python train.py --n_layer=13 --d_model=384 --n_head=6 --n_kv_head=2 --head_dim=64 --d_mlp=1152 --vocab_size=2048 --activation="tanh_gelu" --norm="layernorm" --norm_place="pre" --norm_eps=1e-05 --positions="learned" --qk_norm=false --attn_scale=0.125 --bias="all" --tie_embeddings=true --parallel_block=false --extras=["capped logits"] --init="normal" --init_std_qkv=0.022 --init_std_o=0.00432 --init_std_up=0.022 --init_std_down=0.00432 --optimizer="adam_variant" --lr=0.000636 --beta1=0.9 --beta2=0.98 --weight_decay=0.19 --lr_head=0.00738 --grad_clip=1.0 --warmup_steps=486 --schedule="wsd" --decay_fraction=1.0 --decay_shape="square" --final_lr_fraction=0.0 --batch_tokens=32768 --seq_len=2048 --doc_mask=true --train_tokens=272000000 --steps=8301 --dataset="wikipedia_en"
MLP neurons of a small language model. Each row is named by its layer, matrix (up: input weights) and neuron, and shows model dimensions 0-127. Each number is 200 + 30 x the weight over its row's rms, rounded and kept within 0 to 999.
A block is one neuron, or neurons of one layer that tend to fire together. After each block is what it responds to, as a language model described it from the Wikipedia text at the highest values.

L9.up655,216,190,254,200,179,219,191,199,182,166,245,210,265,204,178,215,220,190,254,180,174,251,179,194,257,220,222,207,229,178,200,203,198,159,210,161,166,181,204,206,179,147,239,234,231,215,227,250,176,212,206,204,185,182,207,192,186,168,182,226,212,197,219,187,200,196,224,236,200,201,191,228,230,194,218,147,260,214,189,166,154,185,265,213,225,228,246,191,205,215,209,165,162,194,230,186,159,226,242,157,245,184,165,226,219,262,236,193,198,202,152,129,154,166,237,202,207,193,214,168,204,166,281,213,225,159,173,208
L9.up678,254,195,225,189,304,181,183,245,128,212,273,194,188,151,196,203,204,209,213,197,205,207,255,190,189,161,186,203,212,196,263,137,180,186,210,157,164,185,193,203,219,174,243,236,205,204,209,230,213,133,213,229,156,239,222,201,181,206,235,167,250,200,172,231,134,199,207,219,193,203,162,220,205,205,189,207,194,199,220,173,227,162,249,212,220,193,195,167,121,232,156,154,204,211,180,168,215,190,255,147,155,205,189,140,226,177,196,219,176,215,219,247,197,179,237,230,203,171,186,187,215,196,157,192,181,194,171,220
L9.up890,188,160,209,219,222,171,211,249,194,206,253,156,176,221,178,140,229,254,168,205,239,210,168,154,173,168,171,212,226,205,204,219,232,190,185,164,172,179,194,160,213,210,228,249,187,223,170,185,223,183,193,171,187,165,232,195,189,131,205,228,215,199,210,163,182,194,285,180,159,204,160,194,182,193,199,182,220,212,207,209,181,197,215,229,177,189,221,205,212,159,173,211,222,179,163,231,234,164,231,172,248,219,206,206,196,198,223,153,159,243,177,202,153,197,214,202,227,157,192,216,152,193,147,200,172,227,119,173
L9.up943,201,210,207,206,315,202,156,223,220,242,234,179,206,207,169,152,179,203,176,176,197,196,259,172,182,135,188,162,192,177,214,110,214,219,187,167,235,243,262,189,191,209,202,172,272,233,185,229,205,210,241,240,206,235,257,222,147,156,222,168,216,235,250,175,207,174,236,155,201,204,165,169,225,220,210,211,228,218,216,196,218,144,189,207,239,162,215,179,176,219,191,180,170,235,174,199,251,198,242,164,253,208,233,201,188,199,181,193,163,178,221,155,195,198,157,251,217,176,196,229,227,253,199,195,212,253,114,262
Description: Word-initial syllable fragments. Short opening word pieces (often consonant+vowel like pa, Sa, ma, Po) that split a word, e.g. painting, payments, Salamanca, mass.

L7.up360,222,208,243,181,227,217,232,244,142,169,243,150,227,222,162,180,212,217,225,195,240,231,158,165,225,219,220,219,221,172,230,160,178,202,156,198,202,190,242,233,239,222,218,230,131,187,183,256,192,193,230,248,216,170,232,218,187,192,234,196,204,230,226,224,175,237,200,236,223,183,210,239,188,206,175,194,175,225,235,170,216,214,167,219,199,176,255,245,219,236,201,183,230,201,235,187,206,249,234,187,209,246,170,168,269,202,229,218,190,217,217,169,141,238,221,215,164,232,208,173,153,225,198,223,220,225,263,147
L7.up791,186,227,142,236,203,166,220,223,187,243,177,159,203,208,213,165,175,255,175,241,231,234,240,137,239,221,162,241,191,218,202,208,204,191,194,169,178,202,204,205,169,213,213,175,247,188,196,196,201,189,189,200,216,314,179,196,196,195,236,178,234,192,204,231,204,141,231,249,180,190,192,223,163,242,256,182,168,184,189,174,170,225,250,226,186,238,217,166,170,216,148,158,205,194,187,145,244,194,220,177,208,224,166,182,219,197,216,248,196,180,176,165,142,182,202,247,193,135,201,187,160,197,195,208,196,235,195,177
L7.up851,244,203,196,212,263,172,219,239,202,174,164,228,220,197,185,192,211,189,212,239,203,236,204,97,256,181,176,169,231,210,228,180,189,196,234,149,201,178,187,207,216,231,245,265,185,212,202,227,234,142,240,222,224,229,260,179,157,179,206,229,239,222,192,233,206,191,188,225,207,216,191,210,168,201,201,247,195,176,137,141,235,180,273,215,186,249,191,185,226,183,211,150,192,217,213,224,185,239,236,190,193,194,222,198,191,132,220,164,209,197,180,185,137,240,225,188,168,209,201,170,190,179,181,188,203,168,202,221
L7.up906,221,196,216,219,267,210,206,210,181,133,164,202,229,213,205,189,194,237,221,157,232,201,231,157,210,180,133,200,214,203,261,206,255,163,181,174,221,120,189,211,219,183,218,200,237,191,171,220,172,228,189,209,197,228,197,197,214,190,208,191,180,193,271,228,178,224,176,254,196,242,166,183,240,219,191,281,185,182,186,184,262,176,229,234,170,191,204,216,171,162,124,161,210,179,222,186,218,184,258,252,159,239,188,172,194,175,217,244,226,181,209,203,115,212,182,196,224,217,199,199,149,169,147,214,209,183,189,169
Description: Word-initial fragment tokens. Short one- or two-letter pieces that begin a word split into subword tokens, mostly b, c, st, A, O, as in bridge, block, cm, streets, Arena.

L6.up328,206,185,243,188,169,228,213,191,217,188,173,172,206,247,243,178,199,249,196,262,254,173,196,152,213,157,164,194,230,196,195,187,261,232,134,247,166,184,206,152,218,213,183,257,200,193,233,238,240,189,239,129,186,171,202,193,227,171,241,240,185,194,223,226,238,203,177,235,219,142,194,219,215,146,232,240,237,177,196,151,192,217,184,226,220,231,199,194,218,223,199,227,190,183,166,130,190,164,164,191,207,194,157,265,266,170,211,176,218,193,211,133,167,168,193,207,234,185,209,204,208,152,190,175,186,191,128,208
Description: Mid-word continuation pieces. The second piece of a common word split after a short opening fragment (g, h, w, bo, Ha), as in g-own, h-our, bo-at, w-ent.

L7.up51,195,182,152,223,246,206,191,209,244,167,224,162,246,165,179,163,194,211,152,155,172,171,210,199,232,175,214,152,216,172,193,235,194,175,166,238,238,173,184,256,174,167,164,182,238,137,212,205,197,212,248,167,155,243,192,161,190,237,270,174,219,207,173,207,200,185,192,202,225,230,188,227,166,172,222,212,221,210,195,122,202,151,211,152,164,198,190,180,155,210,162,155,201,181,207,184,164,191,285,177,156,209,215,223,185,158,177,173,172,248,209,255,214,204,215,178,136,213,205,235,159,185,161,207,241,192,145,239
L7.up395,220,211,192,153,244,198,215,211,145,211,201,212,182,281,204,154,172,216,138,168,210,157,225,255,200,192,203,213,198,156,253,223,157,166,113,226,189,236,254,201,228,169,190,185,207,214,206,195,185,210,222,147,187,208,207,185,158,216,217,207,264,198,231,178,153,201,167,192,172,191,267,249,170,191,211,234,217,221,235,147,227,193,214,158,191,222,209,212,212,221,206,189,180,255,238,150,183,206,193,198,177,221,210,162,253,170,185,238,192,210,199,164,212,215,229,185,202,201,197,230,212,210,218,218,233,236,196,229
L7.up861,254,184,191,227,185,211,219,223,208,208,146,183,230,195,177,167,190,225,175,174,172,200,187,182,236,164,162,155,160,174,225,222,209,258,159,182,115,213,187,243,188,200,171,225,166,213,160,189,223,208,262,231,191,224,233,153,187,221,221,220,178,190,226,217,227,231,207,304,223,196,192,225,226,137,198,187,204,210,189,177,245,165,203,204,209,227,223,182,210,227,197,181,202,193,173,203,154,209,228,189,178,212,183,172,251,147,196,239,154,231,225,208,179,259,195,233,154,191,199,185,134,146,197,205,210,180,153,202
L7.up886,212,190,171,220,208,204,227,181,249,136,239,171,224,198,204,126,208,211,185,214,223,158,184,193,219,145,211,204,183,172,225,231,217,171,204,244,210,196,233,242,183,196,158,213,207,147,218,220,169,233,208,213,211,227,286,191,214,173,265,210,226,155,185,197,194,264,179,189,185,262,199,177,196,187,185,227,244,217,188,145,266,139,243,153,186,234,184,193,164,196,159,150,173,219,212,240,205,213,209,182,193,205,228,211,243,232,173,192,181,187,186,215,202,187,243,179,183,235,234,247,186,202,176,201,206,201,168,183
Description: Quantity-linking tokens in statistics. "of" right after an age, percentage or amount ("65 years of age", "age of 93", "48% of"), plus unit pieces in infobox data ("/sq mi", "acres").

L6.up28,233,193,216,207,232,226,239,213,200,198,244,161,167,250,228,168,192,203,189,248,211,220,207,203,230,193,229,198,154,170,207,250,169,215,201,196,174,200,199,238,231,204,229,265,187,235,112,245,214,183,209,225,175,200,169,205,183,201,222,172,187,191,239,201,196,229,178,170,204,279,184,198,208,222,212,166,177,145,195,222,224,188,222,204,218,207,211,180,166,217,182,182,198,182,200,161,162,285,202,189,205,221,153,180,197,213,219,180,162,187,194,165,171,234,212,192,196,185,188,230,161,187,215,176,190,200,188,213
Description: Word-initial "Pa" pieces. The first sub-word piece of a capitalized name split into tokens, mostly "Pa" (Pakistan, Panaji, Pacific), also San, Ta, plus change verbs like became, moved.

L9.up319,170,209,177,141,201,202,209,134,202,183,232,193,245,221,175,179,143,243,243,203,171,169,199,187,171,174,244,218,215,168,115,228,229,205,198,232,206,216,152,175,189,222,169,165,160,153,216,159,192,239,181,192,194,252,217,171,198,189,276,206,226,171,187,262,159,172,200,208,176,185,205,225,193,169,218,254,215,192,183,163,219,180,177,177,214,208,161,173,164,239,198,183,228,186,193,196,140,177,196,183,190,196,178,194,204,196,208,152,190,207,177,172,171,181,203,187,193,228,271,251,168,171,182,183,202,228,175,238
L9.up724,180,204,213,174,158,203,166,172,217,224,156,139,250,210,216,189,180,237,187,218,222,115,209,202,225,184,214,206,211,186,191,223,180,181,195,245,233,210,184,206,193,186,138,235,223,220,170,160,239,241,195,214,148,237,233,195,208,210,260,201,171,225,179,193,186,163,208,209,228,194,232,163,163,185,201,234,216,184,176,170,167,223,160,191,180,227,179,209,175,195,228,244,198,183,154,151,190,160,165,197,216,188,157,222,262,169,175,153,194,186,197,150,233,193,207,201,244,209,174,234,207,139,271,202,213,192,186,189
L9.up892,238,205,200,164,157,201,215,141,218,191,217,174,204,235,192,210,186,233,223,193,205,132,174,168,234,181,185,210,141,160,140,241,228,157,201,190,187,174,216,199,225,197,163,195,177,175,160,227,164,229,200,200,205,162,215,171,190,219,244,224,199,229,184,202,170,221,204,189,193,211,186,253,175,179,227,223,220,162,162,181,210,191,169,170,203,258,179,208,207,205,230,163,193,231,164,166,255,162,174,178,175,188,209,227,239,170,212,177,231,178,222,167,183,213,206,173,157,194,219,200,201,107,212,202,181,196,233,159
L9.up932,228,209,205,157,183,207,205,142,184,191,212,175,233,206,220,238,201,235,235,150,240,198,139,158,188,209,200,199,247,123,243,219,226,172,185,201,211,221,215,187,230,241,195,167,199,190,195,232,143,156,261,196,227,175,205,126,195,227,216,195,207,183,181,224,189,115,211,214,224,237,216,206,260,171,263,233,228,202,195,159,182,156,188,201,198,273,211,217,217,184,225,176,202,174,216,184,173,196,193,201,216,175,205,185,196,221,232,211,203,279,159,177,193,196,201,237,238,164,178,144,197,226,204,212,214,236,204,184
Description: Mid-word fragments. Short middle pieces of words split across tokens, such as we-al-th, Da-il-y and shareh-old-ers, plus decimal points inside census percentages like 4.2%.